Weights of a small GPT-style language model, trained from scratch on English Wikipedia.
Size: MLP 1024 SiLU, 7.48M parameters.
Training: a variant of Muon for these matrices, 255M tokens.
MLP neurons of a small language model. Each row is named by its layer, matrix (up: input weights) and neuron, and shows model dimensions 48-143. Each number is 128 + 24 x the weight over its row's rms, rounded and kept within 0 to 255.
After each neuron's rows, "fires after" lists the tokens most often just before its 100 highest values on Wikipedia text that the model never trained on.

L3.up778 [127 125 173 130 146 127 125 119 132 128 145 130 139 134 105 143 140 114 168 155 179 105 187 108 121 113 142 109 136 122 100 115 175 125 137  96 140 172 124 108 129 111 161 144 168 145 141 116 121 113 141  62 172 158 103 119 135 129  93 108 169 125 121 130 125 161 133 151 142 141 128 121 176 131 176 120 121 128 124 132 173 154 111 131 128 160 121 117 143 146 117 134 117 138 157 123]
fires after: " ", " P", " mi", " po", "t"

L3.up677 [166 109 192 114 145 121 141 118 150 129 109 139 136 117 147 120  91 199 119 153 146 136 143 110 109 144 151 131 131 113 114 166 145 126 100 113 158  82 115  80 138 141 140 183 112 131 117 141 131 166 127  85 128 141 158 139 175 132 108 136 118  71 122 143 107 117 132 169  58 159 110 181 129 146 163  99 127 171 102  89 172 112 146 130 131 103 120 154 129 139 130 116 130 147 151 151]
fires after: "s", " sp", " S", "S"

L5.up798 [130 164 128 121 125 108 141 169 139 141 132 148 156 110 131 147  74 127 154 104 131 170 121 110 120 127 137 144 130 142 152 156 138  78 122  98 108 118 151 119 111 102 134 108 115 143 127 149 135  78 124 165 102 131 125 106 117 134 127 145 130 122  87 114  78 124 116 148 157 133 137 134  91 154 122 117 154 124 124 116 120 124 133 142 113 116 152 187 105  91 159 170 125 113 123 132]
fires after: "el", "la", "re", "le", "U", "od"

L5.up298 [ 76 162 100 129 155 166 117 113 144 168  80 128 162 143 139 135 169 138 103 116 145 151  85  86 141 139 118 105 141 123 122 115 111 111 120 149  99 137 141 128 172  95 117  77 152 142 141 116 146 134 108 102 144 164  80 105 110 122 121 105 108 128 108 107 166 146 151 109 104 104 122 108 111 168 127 116 152 166 167  69  57 102 158 111 126 139 116 128 128  84 141 109 131 138 131 131]
fires after: "en", "n", "lo", " Pla", "hen"

L2.up881 [124 127 128 114 151 120 146 104 120 154 125 150 131 128 125 164 136 128 106 126 135  90 157 158 202 123 131 134 150 116 129 150 136 133 102 121 117 150 124 145 112 152 147 147 177 109  64 120 106 103 146 108 137 165 152  99  98 135 148 121 165 141 156  66 115 113 159 115 125 100 120 111 115 127 119  82 155 146 134  85 143 135 156 129 146  72 135 136 158 144 134 136 141 164  74 150]
fires after: "o", " so", " So", "an", "pe", " S"

L5.up791 [115 152 106 161 102 115 112 117 117  89 119 138 170 149 113 126 131 109 132 117 158 145 125 116 119 108 159 140 112 152 123 141  96 162 175 134 109 126 178 124 129  96 161 133 136 142 112 127  88 105 131 119 148 129 169 106 138  96 137 120 102 135  92 160 146 106 125 155 125 138 135 155 122 138 129 128 134 114  95  94 136 101  88 101  82  96 112 121  99 134 104 164 136 120 121 165]
fires after: " A", " F", " f", "c", "al", " "

L5.up585 [128 133 152  84 110 122 134 155 152 158 154 128  99 134 136 113 122 144 107 150 134 105 119 112 109 109 112 122 156 152 124 127 118 205 153 147  86 117  97 142 128 127 151 178 159 101 192 120 116 122 121 116 137 160 139 155 126 133 123 175 142  95  91 138 137 138 131 189 102 149 107 107  96 108 153 154 116 138  90 105  92 160 113 125  95 132  98 126  63 127 115  70 125  92 141 125]
fires after: "al", "il", " for", " Ch", "d"

L3.up417 [148 183  91 135 148  98 161 142 107 134 130 142 142 125 146 146 144 134 108 173 132  68 164 145 142 127 105 112 155  89 108 182 118 136 102  97 111 119  99 122 130 121 156 165 126 134 131 123 132 147 124 101 140 182 126 157 107 137 133 100 112 146 109 149 101 138 122 122 119 163 126 165 171 160 123 124 143 132 126 143 130 135 110 130 154 121  98 112 188 103 133 105 139 134 105 158]
fires after: " Bo", " be", " 18", " bo", " Be"

L5.up911 [121 117 135 132 124  99 145 134 108 122  99 133 109 141 120 133 108 157 159 141 159 123 143 131 107 126 158 126 117 122 122 159 121 101 147 144 117 119 105 144 147 101 141 105 107 141 122 134  90  68 152 140 163 121 104 128 150 133 202 156 166 142 137  75 109 149 148 147 128 122 173 113 111 130 115 142 115 102 119 106 122 151  89 159 140 136  96 149 149 135 121 118 100 114 119 120]
fires after: "re", "il", "le", "lo", "n"

L3.up547 [115 107 140 163 108 129 136 143 123 160 115 134 144 127  76 101 105 160 129 126 117  83 121 116 145 129 124 125 140 147 119 133  96 140 135 168 122 113  91 144 146 135 161 150 132 132 110 147 131  80 123 140 130 146  87 131 133 153 148 143 129 134 108 133 129 168 112 124 111 150 122 141 118 107 147 129 108 165  57  93 130 172 119 137 129  97 132 160 100 117 138  94 134 126 156 141]
fires after: " ex", " the", " Ex", "er", " Cor"

L3.up162 [135 131 167 143 125 120 128 146 100 101 113 132  81 115 117 139 105 119 102 137 137  88 119 142 162 156 118 134 175 160 135 136 128 100 123 140 158 145 103 103 105 160 189 133 117  89 113 159 103 121 142 123 111 125 101 128 151 135 139 195 124 136 137 151 144 176 137 152 132 135 128 117 160 137 120 136 123 125 117 125 165 126 139 174 102  91 119 164 127  91 136 133 145 134 128 113]
fires after: "'", " as", " On", " the", " In", "ent"

L3.up897 [103 121 113 140 145 102 145 117 109 137 110 114 127 138 158 103 124 123  99 132 144 110 134  98 104 152 153 131 122  87  89 127 137 126 154 101 101 116 126 137 188 151 130 173 109 144 117 114 113 150 136 161 168 119 130 128 127 143 101  88 126 131 153 126 143 144 149 139 154 101 116 121 151 125 121 105 108  83 154 145 139 124 131 142 145 122  92 128 125 168 135 129  91 145 101 130]
fires after: " M", " T", " J", " F", "ef", " H"

L3.up1007 [148 136 115 121 107 152 124 117  94 125 120 155 121 170 121 140  85 151 140 138  92 131 155 107 144  96 142 146 136 147 156 118 100 124 140 143 176 118 112 137 102 120 138  73 122 142  75 136 165  86 123  94 153 127 113  60 115  94 149 114 155 102 124 105  99 130 101 131 114 134  67 119 108 118 145 123 145 145 143 150 104 132 156  97 158 155 115 170 143  88 153 132 124 135 130 108]
fires after: " de", "la", " ca", " De", " Gra", " Ca"

L3.up86 [136  90  70 151 107  70 105 156 149 174  81 146 121 123 106 146 162 135 117 135 102 143 136 128 148 126 133 147 140 163 115 110 153 112 117 125 143 122 165 125 100  99 134 109 127 132 132 130  89 130 140 136 146 127 153  66 101 153 140 114 126 121 135 142 137 158  88 130  87 136 129 113 175 154 143 111 105 176 114 148 114 168 128 138 113 129 142 145 117 138 101 152 116 106 155 128]
fires after: " in", " In", " the", "-", " of", " and"

L2.up56 [135 182 146 134 140  99 105 133 110 139 131 126 110 108  81  98 115 119 115 127 126 140 119 115  84 122 121 121 105 127 181 110 137  72  91  81  84 130 115 102 157 167 121 123 151 167 156 145 129 127 165  92 142 137  98  73 114 163  70 149 124 173  85 126 156 147 107 166 117 117  95 118 170 109 106 114 109  68 148 116 127 132 128 144 133 176 157 102 154 121  99 150 118 108 131  91]
fires after: " ", " c", " f", " d"

L3.up129 [123 157 135  93  72 107 135 145 115 146 103 107 144 108 135  93 145 128 112 119  96 112 128 118 130 140 127  99 110 159 143 105 150 103  90 124 141 139  92 104 157 153 122 154 128 117 143 113 145 124 135 166  95 148 122 102  89 108 158 120 149 130 144 147 124 111 148 142 139 107 126 124 166 114 105 149 126 145 142 140 127  82 135 122 117 128 102 102 121 104 144 125 167 138 121 112]
fires after: " con", " Ra", " co", " re", "c", "s"

L3.up386 [134 133 153 114 107 167 122 126 142 151 148 153 109 116 111 127 130 112 129 145 120 115 124 147 135 131 132 124 149 195 100  97 147 136 131 119 111 161 104 117 116 121 175 159 142 121 137 136 116 177 125 141 132 109  98 125 129 109  86 136 143 118 131 177  92 138 145 124  68 147 148  85  87  85 150  84 117 132 117 104 122 109 133  98 156 129 108 110 113 145 144 120 129 119 130 132]
fires after: " ch", " g", " Ch", "il", " Cha", " take"

L3.up432 [ 77 123 121 175 136 136 136  90 150 129 105 139 133 106 121 162 113 168 125 113 122 139 125 134 132  99 159 146 171 123  91 100  96  94 107 123 130 184 121 116 122 162  99 126 167 109  92 150 146 110 101 142 132 112 111 124 145 158 152 168 111 120 125 111 122 112 104 148 112  83 121 137 144 109 119 128 172 110 115 109 117 138 142 143 111 182 145 142 126 107 117 123 159 178 133 150]
fires after: " mi", " Ca", " vi", "ce", "spect", " ca"

L2.up235 [134 104 132 165 144 125 107 125 155  67 100 171  83 137 120 108 142 116 143 146 111 164 102 142 125 123 152 128 160 135 145 116 107 111 113 119  82 136  82 138 172 111 116 132 164 107 142 116 120 125 116  95 157 138 135  81 111 155 150 116 131 170 124 131 163 151 164 127 109 163 126 106 127 134 136 110  96 125  80 130 193 138 120 114 125 131 138 156 131 109 164 158 104 117 141 142]
fires after: " cl", " c", " f", " d", " C", " F"

L3.up319 [ 99 135 123  92 130 106 156 134 149 162 119 165 138 127 144 118 117 132 177 120  90 124 109  97 130 142 126  70  61  87  98 102 167 129 102 151 141 118 116 139  95 164 130 137 144 173  75 148 114 140 110 109 138 114 143 124 150 129 145 145 123 125 137 148 146 145 170 135 105 118 125  94 108  79 111 116 121 146  96 126 152 172 183 167 127 122 106 106 145 161 137 126 127 137 186 132]
fires after: " V", "es", " New", " the", " +", " L"

L5.up912 [ 93  85 106 110 178 131 105 129 113 179 114 134 106 129  98 110 104 194 100 126 140 142 144  93 121 116 200 122 148 132 106 196 128 126 120 107 121 137 119 119 107 135  98 126 113 149  98  94 117 129 135 129 109 181 115 146 163 123 106 171 180 120 102 107 147 145 148 127 120 142 153 126 129 109 135 138 166 156 132 114 151 161 105 173 132 116 137 167 119 141  78 114 137 122 140 104]
fires after: " sp", "im", "ma", " se"

L2.up492 [111  97 103 126 118 115  77 121 109 136 165 131  82 172 143 157 123 142 131 148 131 139 135 142 136 106 153 135 124 103 171 102 131 141 126 162 136 181 134 118 127 171 114 143 189 119  79 155 117 107  84 132 112 133  77 104 108 107 150 121 159 117 116 140 135  97 121 115 114 154 141 120 131 122 126 154 134 132 179 125  93 106 101 126 150 125  93 145 110 163 184 106 130 129 127 164]
fires after: " ca", " co", " a", " Ro", " de", " Ca"

L5.up584 [122 105 188  94 124 118 114 144 133 127 145 117  90 116 152 135 174 161 142 148 152 119  80 115 171 131  93  91 130 162 110 107 136 114 151 163 121 136 102 132  98 146 112 129  98  87 114 102 150 123 102 143 163 137 118 140 107 113 166 111 158  97 148 167 145 138  78 145 146 147  97 127  86 146 151 101  94 126  80 150 150 154 121 120 100 132  96 121  99 130 120 140 131 172 143 142]
fires after: " ", "s", " in", " p", " f"

L5.up928 [ 75 149 116 109 115 145 106 154 113  94 131 131 145  98 168 110 190  77 107 132 146 156  72 126 137 151 128 137 146 110 156 142 117 124  85 100 115 189 138  96  91 120 146 112 112 166 120 154 162 116 109 140 111 120 118  74 148 121 104 147 123 104 143 158 123 157 142 113 108 152 103 130  90 100 145 133 140 128  89 106 100 130 144 127 138 123 155 134 151 131 118 124 156  79 145 149]
fires after: ".", " take", "ff", "d", "in"

L5.up661 [168  89 112 159 113 166 160 147 164 137 109 139 155 122 103 125  76 116 103 126 151 150 111 112 128 122 160  98 177 129 112 138  99  99 119 100 133 132 115 128  97 134 140 156 129 107 101  86 139 147 141 142 160 170 142 108 111  92 138  75 133 138 134 102  79  96 132 175 138 134  91 136 114 128 107 138 126  91 155 153 103 147 151 123 127 110 128 133 121 113 147 168 135 122 116 104]
fires after: "th", "c", "tic", "mit", " ex", " pro"

L2.up742 [142 145 145 126 148 148  88 116 113  90  92 149 110  81 137 161  84 111 106 134 109  81 135 144 133 142 142 131 105 105 119  96 133 145 119 139  98 161 119 181 162 127 160 100 151  90 126 109 130 132 100 144 161  98 146 107 115 162  66 142  92  89 108 137  92 149 128 110 129 150 141 125 104 130 131 111 164 126 107 136 190 141 150 125 129 154 131 142 140 101 121 135 131 168 144 131]
fires after: " ", " Party", " Democratic", ")", "-"

L5.up430 [163 135 126  75 137 117 150 127 123 149 110 108  98 141 120 135 159 134 155 139 129 102 134 189 114 124  71 125 102 127  96 100 106 150 103 156 132 118 167 114 112 149 144 142 130 127 105  90 136 125 110  96 124 148 106  93 119 142 150 100 142 108 116 132 115 162 106 106  78 104 102 147 129 138 128 175 111 153 115 129 116 101 147  89 114 134 121 157 140  81 163 137 106 140 135 150]
fires after: " Ber", "ber", "n", " U", "v"

L3.up667 [110 140 122  83 126 100 100 133  98 133 136  97 120 163  55 167 138 134  75 149 112 107 130 133 122 101  93 155 129 173 151 165 146 128 175 108 138 131 135 144 107 152 130 119 146 124 143 142 118 143  94 124 117 116 127 118  95 139 152 162 112 105  81 127 174 159  93 109 117 154 138 129 105 108  89 138  61 145 138 141 119 142  95 174 102 122 137 146 123 101 148 107 171 161 150 109]
fires after: " in", " In", "In", "ol", "or", " 19"

L5.up1023 [154 104 113 120 131 110 150 167 106  82 131 150 112 150 121 145 133 158 138 149 145 123 154 169 117 144 121 138 145 125 111  99 170 157 150 127 151 141 138 125  98  58  97 138 135 122 130 106 130  64 108 126 114  99 110  95 116 144 160 115 130 146  84 137 145 133 110 173 140 139 148 151 105 169 118 142 110 156 142 129  91 134 128 131 130  99 141 128 109 114 155 111 115 131 107 108]
fires after: " |", " ", "s", " ex", "\n", "n"

L3.up874 [155 143  92 113 134 128 117 164 104 116 146 118 102 116 125 149 110 106 129 133 151 127 153 103 131 117 120 147 146 110 139 135 125 107  99 102 103 121 131 116 132 126 139  80 153 174 139 137 180 129  96 139 140 101 111 147 132 129 136 125 169  95 152 147 123 113  81 118 149 157 109 117 110 119 131 148 153 138 132 138 137 148 157 146 165 110  99 135 132 120 113 133 181 106 109 152]
fires after: "lo", "la", " co", " h", "tro", " so"

L5.up643 [121 147  72 113 161 148 115 165 109  87 148 113 118 144 147 150  83 143 144 101 116  90 111 118 130 140 109 113  75 112 166  86  87 136  92 153 136 155 127 129 173 120 139 123 119 113 152  97 118  98 131 124 110  86  89 140 108 145 120 120 127 131 108 102 138 127 124  98 112 166 146 121 125  99 115 147 139 141  93 137 120 129  85 146 102 128 165 138 115  72 105 113 139 153 163 109]
fires after: " ", " Ra", " Party", "ra", " Ru"

L3.up223 [114 147 106 167 138 147 163  96  94 129 156 108 174 142 144 135 134  96 134 121 149 164 138  86 118 132 137 126  87 122 132 117  98  87 169 132 127 140 166 128  70 123 111 131 118 102 130 139  90 154 104 120 144  92 128 129 140 158 120 114 129 150 146 164 129 139 174 155 112 136 164 112 171 125 161 110 127 102 123  99 105  92 116 129  81 159  86 135 135 117  96 136 152 154 156 103]
fires after: " f", " D", " F", " T", " ", "D"

L3.up809 [ 89 159 121 119 130 135 149 136 130 141 131 165 124  93 155  83 165 133 139  99  92 144 128 101 153 135 135 164 161 107 112 139 138 187 135 126 101 145 111 141 108  76  99 149 167 136 115 103 126  68 159 163 113 126 106 158 134 166 123 164 126 103  98 146 128  90 148 117 125 104  86  91 114 139 147 112 128 104 104 127 150 118 127 140 144  96  85 141 165 140 123 128  90 111 121 149]
fires after: " ", " |", "re", "to"

L3.up437 [136 130 150 173 123 113 148 118 118 151  60 136 165 164 123 160 118 137 118 129 151 135 113 106  92 111 152 140 140 158 122 117 163 107 153 143 135 122 106  66 123 122 122 163 152 115 133 116 107 170 102 130 132 151 109 101 145 122  93 134 123  93 118 125 131 101 124 130 150 127 116 108 152  95 153 136 105 136 120 131 164 139 107 120  73 143  98 128  92 118 169 115 147 134 119  68]
fires after: "S", " sp", "A", " w", " more", "s"

L2.up181 [140  89 143 150 104 147 109 114 146 113 154 129 155 103  87 152 153 125 129 147 146 133 122 177 151 138 134 132 117 133 119 116 132 109  82  98 149  92 145  93  96  95 131 193 120 160 147 112 128 135 111 126 132 133 139 106 146 140 157 171 115 114 165 144 112 121 136 116 120 136 129 149 165 122 185 138 122 106  89 133 176 110  81 145  85 157 156 138  91 134 113  98 109 136 103 135]
fires after: " |", " "

L3.up743 [114 180 130 113 111 151 138 167 149 109  99 182  99 129 139 173 130 126  82 131 140 145 135 114 119 110 113 134 127 142 147 121  81 139 128 125 154 162 120 141 126 132 110 125 165 134 147 150 123 116 110  94 135 186 111 127 159 137  74 127 140 139 129 120 107 172 128 103 133 129 120 135 159 139 159  95 175 114 106 112 157  88 100 160  96  85 121 140 148 185 116 162 120 122 180 152]
fires after: " the", " an", " at", " a"

L3.up405 [131 154 147 171 123 201 127 126 121  99 135 134 122 133 134  87  76 147 101 156 138 152 118 139 107 119 132 126 127 160 129  99 141 145 131 126 110  80 147 140  86 145 125 125 169 152  99 116  97 110  89 159 143 181  91 130 108 176 112 154 108 165 117 107 142 168 160 143 104 103 111 120 137 122 145 150 150 145 150 151 136 165  94 126 153 164  95 134 134 153  99 160 133 153 136 102]
fires after: " ", " in", ",", "in", " Ra"

L5.up353 [ 92 143 108  87 158 127 140 129  94 107 152 124 116 111 118 158 108 169  98 142 135 109  71 137 137 131 122 134 116 119 164 153 124 112 171 154 147  98  94 104 112 145 136 126 113 155 157 120 156  96 130 101 150 124 145 143 146 144 156 137 118 154 118 139 134 142 128 140 136 147 143 106 110 122 112 145 122 141  77 187 138 149 156 102 130  99 166 104 147 156 122 140 120 150 160 147]
fires after: " ", " f", " re", "\n", " L"

L3.up157 [155 186 109 119 110 132  68 122 128 107 139 111 108 114  90 114 114 114 126 118 170 151 145 140 121 164 172  74  88  98 113  94 145 132 138 140 113 115 133  92 107 107 132 142 103 121 116 152 143 124 124 153 142 150 128 127  97 144  90 143 139 133 170 145 169 107 108 113  92 122 139 117 144  95 115 160  80 117 117 123 150 125 103 121 146 126 123 132 122 130 130 145 142 119 131 133]
fires after: " W", " So", "va", "o", "W", " He"

L3.up1017 [115 145 123 112 123 135 148 145  91 124 165 110 107 137 124 172 109 105 142 172 135 114 111 137 127 146 145 187 150  84 125 124  80 122 111 123 128 140 140 127 143 119 191  88  74 145 147 145 134 167 132 131 145 131 141 137 165 111 131 135 126 140 107 122 106 109 151 113 110 135 153 123  95 125 104 117 109 139  75 148 122 144 126 157 130 115 120  92 148 109 150 153 152 111 123 138]
fires after: "co", "lo", "act", "tro", "la"

L5.up905 [130 130 159 105  93 122 196 119 151 117  93 128 110  94 139 118 129 149 178 151 142 130 122 129 126  99 160 134 120 133 162  85 146 143 152 119 127 133  81 126 130 164 152  87 116 115 162  98 138 130 136 147 115 140 122 106 115 157 177  91 178 127 152 133  96 126 164 146 107  94 121 103 127 119 105 130 144  88 141 111 168 163 114 155 165 107 118 107 116 146 155 124 152 129  97 156]
fires after: ",", "|", "\n", "le", " cl"

L3.up158 [122 136 159 136 116  97 134 148 131  80 110 179 161 124  96 148 165 153 110 135 115 153 117 146 117 132 134 116 160 152 135 110 147 149  55 122 148 132 136  67 103 107 140 108  94 143 166  99 140 127 138 137 149 148 135 145  54 144 157 111 125 119 139 141 123  82 141 160 168 143 171 133 103 115 122 135 147  82 119 118 114 152 126 108 156 123 103  91 144 123 129 138  71 116 123 129]
fires after: "e", " we", "ro", "o", " He", "bo"

L3.up14 [106 112 113 120 119 141 126 175 124 130 112 133 139 152 128 113  96 142 142 104 140 152 131 120  97 142 119 112 131 119 156 125 129 117 127 117  94  97 183 141 100 156 146  85 161 120 142 108  96 113 151 128 143 121 119  92 135  85 113 138 126 136 116 112 128 113 121 117 102  67 118 138 121 142  97 159 130 171 192 132  70 111 120 172 175 105 125  72 111 126 150 164 126 100 127 117]
fires after: "ci", "er", "la", "p", "th", "c"

L2.up793 [124 142 135 144  98 114 141 155 179 152 130 143 115 143 118 113 147 144 113 110 119 128 134 125 143 126 123 114 118 122 116  76 114 136 109 123 146 187 119  67  88 131 141 133 141 158  87 154 126 171 107 181 120  67  92 143 130 105 174 126 173 110 146 141 104 112 133 164 135 104 151 126  96 138 126 156 160  93 113  99 113 100 144 133 101 163  83 119 141 118 161 134 169 129 139 162]
fires after: " re", " la", " co", " sp", " La", " pro"

L3.up468 [ 67 126 133 156 137 122 142 111 123 102 117  98 148 116  87 155 148 120 153 142 118 120 140 134  76 123 127 125 140 151 172 100 124 115 127  99 145 155 132 140 144 130 127 124 123 164 128 146 146 176 165 117 132 105 142  91 139 117 168 138 101 124 119 146 109 127 165  97  94 160 140 153 139 147 139 102 111 137  89 112 153 114 106 153  76  92 108 119 148 167 163 169 105 139 150 142]
fires after: " The", " the", " st", "ine", " at", " w"

L3.up673 [125 143 163 156 116 116 179 136 174 123 143 162 121 121 101 156 128 130 128 171 150 116 111 130 127 124 160 160 137 130 103 135 146  71 110 110 128 193 122 124 107 123 139 109 118 136  70 114 132 183 115 152 149 116 120 133 115 117 146 131 151 139 173 147  82 102  91 123 113 142 151  54 114  83 158 124 139 128 142 129 138 115 142 121 107 172 128 148 139 125 135 107 132 132 104 149]
fires after: " co", " to", " gr", " st", " la"

L2.up431 [120 121 123 145 151 125 134 125 141 155 144 104 127 145  96  87 118  91 108 129 126 125 161 128 137 137 131 112 123 103  91 131  98 120 140 149 157 117 130 151 109 145 168 126 142 100 171 164 124 109  91  98 131 118 123 128 112 119 129  98 121 128 152 118 117 180 128  79 151 132 154  93 139 133 104 133  86 136 135 125 145 163 154 120  89 100 131 150 125 106 105  91 136 151 145 139]
fires after: "S", " in", " S", " W", " Ho", " Ad"

L5.up508 [114 128 152 147 142 114 107 126 112  83 118 133 144 140 142 106 124 153  95 109 124 102 171 131 100 116 114 148 145 120 108  79 115  82 126 105 162 149 102  99 162 156  95 129  88 123 176 141 102 144 131 158 143 135 123  94 101 123 116 149 156  95 142 131 107 152 138  87  83 112 122 129 138 158 158 109 134  92  82 121 125 131 142 104 146 125 120 154 121 111 124 163  86 118 159 184]
fires after: " ", " S", "S", "s", " |", "fer"

L3.up931 [147 147 117 112 109 131 135 119 112 136  72 175 124 123 117 120 180 106 135 165 130 131 141  80 123 117 157 163 166 126 104 143 157  99 131 152 134 148 139  94 105 135 129 104 106 147 140 164 151 122 150 144 132 123 135 150 127 107 117 113 142 124 133 115  73 126 147 153 126 165 115 113 109 105  89  80 146  75 151 109 102 134 131 166 135 177 112 134 143  98 112 120 117 155  99 153]
fires after: " bo", "pe", " we", " Bo", " He", "ho"

L5.up210 [123 156 117 153 112 165 154 143 180 133 138 126 130 148 126 153 106 123  90 124 130 149 107 128 117 113 140 121 121 138 156 134 119 111 109 140 143 106 173 133 148 140 129 132 194  95  84 126 132 156 121 165 114 132 114 110 120 131 106  97 132 111 118  96 119 128 157  94 154 101  94 122 131 117 139 157 176 131 130 165 144  98  98 106 103 156 145 108  96 158 103 158  92 184 123 110]
fires after: " ", "n", "en", "u"

L5.up519 [151 122 162 132 138 118 130 137 140 128 135 143 129 173 168 137 169 122 144 100 139 174 164 140 148 144 128 130 115 119 104 103 111 147 121 125  80 171 123 154 128 147 106 135 111 125 112 121 129  64 155 140 155 121  90  72  94 117 136 142 130 101 163  94 167 131 157 167 151  68 155 103 128 131 115 106 134 106 116 146 127  63 168 112 131 144 150 103 155 178 108 119  98 118 114 129]
fires after: " S", "s", "z", " re", "S", "an"

L3.up255 [147 137 128 106 130 117 144 130 139 120 118 162 105 128 147  98 154 131 139 167 133 156 131 143 121 145  96 136 106 151 137 105 138 107 138  86 136 139 119  91 161 140 133 138 136 129 124 104 104 128 142 113 135 126 172 113 113 183  90 104 140  62 126 123 121 112  94 122 132 142 128 138 164 150 154 110 143 112 110 108 175 161 153  97 104 136  93 129 161 127 104 134 122 143 144 122]
fires after: "B", " ", " P", "P", "p", "ib"

L5.up139 [134 155 126  89 119 155 141 123 148 103  79 109 120 140 121 144 143 113 184 120 158 135 137  74  89 144 120 141 147 178 152 113 171  48 128 177 143  98 160  96 138 127 141 112 101 129 139 105 137  88 133 135 120 126 115 112  98 169  97 162 116 158 109 153  94 108 131 139 135 119  83  97  82 154 118 104 124 149  91 148 118 104 140 153  83 120 136 123 154  90 154 121  88 131 117 116]
fires after: "le", "el", "er", " Le", "l"

L5.up825 [161 151 105 150 119  93 108 160 147  87 141 155 122 159 133 145 142 154 114 136 132 122 120 146 111 127 131 138 131 161  60 135 165 158 123 138 141 110 112 118  86 112 119 157 108 141 152 100 133 102  98 130 136  98 152 135 128 110 130 123 131 121 142 127  99 152  99 120 142 106 122 175 167 159 148 148 134 114  73  89 184  87 154 136 147 121 143 105 121 109 202 109 123 164 150 129]
fires after: " |", " ", ";", "\n"

L5.up959 [150 180 151 118 164 112 135 131 104 127  83  86 110 125 112 161  98 125  93 122 140 116 117 137 139 139 132 103 144 124 102 113 133 114 129 127 121  92  94 164 160 139 118 149 111 154 159 183 124 110 100  92 125 127  89 110 111 123 146 122 132 130 121 138  95 171 127 134 136 104 147 110 117 118 143  83 154 117 106  55 132 113 158 101 151 109 126 133  90 155 146 138 125 116 148 150]
fires after: "s", "S"

L2.up555 [128 107 121 102 107 130 113 150 167 143 138 144 139 165 162 125 114 146 117 117 124 135 124 117 135 109 143  93 154 166 132 150 175 161 125 130 146  72  82 122 136 169 143 142 149 114 114 163 141 135 111 168 133 117 140 133 119  80 105 117 157 101 134 109  98 103 168 160 125 113 147 148 144 117 137  90 185  86  76  90 167  91 132 128 143 139 117  98  85 117 134 131 137 162 148 141]
fires after: " |", ";", ","

L3.up600 [123 125 127 132 127 122 110 192 132  89  88 107 112 114 139 138 110 165 125 131 118 192 112 111 148 100 138  98 120 154  96 126 159 104 202 137 129  90 115 113 165 113 130 139 165  78 109 123 129 121  99  88 108 159 153 120 161 116 124 147 132 117 133 131 138 117  99 118 130 151  89 159 172 105 159 162 106 113 114 142 108 109 110 143 143 144 102 158 108 117 145 138 134 112 119 122]
fires after: "A", "S", " W", "{", "W"

L2.up653 [122 116 123 120 120 133 154 129 128 115 128 143 179 117 119 134 146 159 183 125 126 125 153 137  71 116  99  73 111 121 116 102 130 146 145  91 157 140 141 145 144 160 147  99 134 149 151 158 135 168  98 163 111 112 143 125 152 124 113 100 135 101 133 113 137  71 114 125 127 128 112 142 129 119 144 113 141 132 136 114 170 139 108 155 135 131 128 105 144 147  92  96 128 132  97 131]
fires after: "\n", "|", "|---|---|", "s", "---|---|---|---|"

L2.up597 [117 145 124 129 132 123 173  71 130  72 128 156 150 133 155 118 156 139  98  76 147 128 157  93  94 139 118 111 152 114 126 122 173 117  97 126 114 106  92 123 119 148 109 157 168 129 126  95 127 160 107 152 124 146 120 124 166 155 120 153 117  92 134 159 107 163 168 155  94 105 138 126 146 126 192  97 160 119 109 147 155 130  84  83 143 116  92 131 161 113 126 145 142 155 137 148]
fires after: " |", ",", " ", "|", "|---|---|", "---|---|---|---|"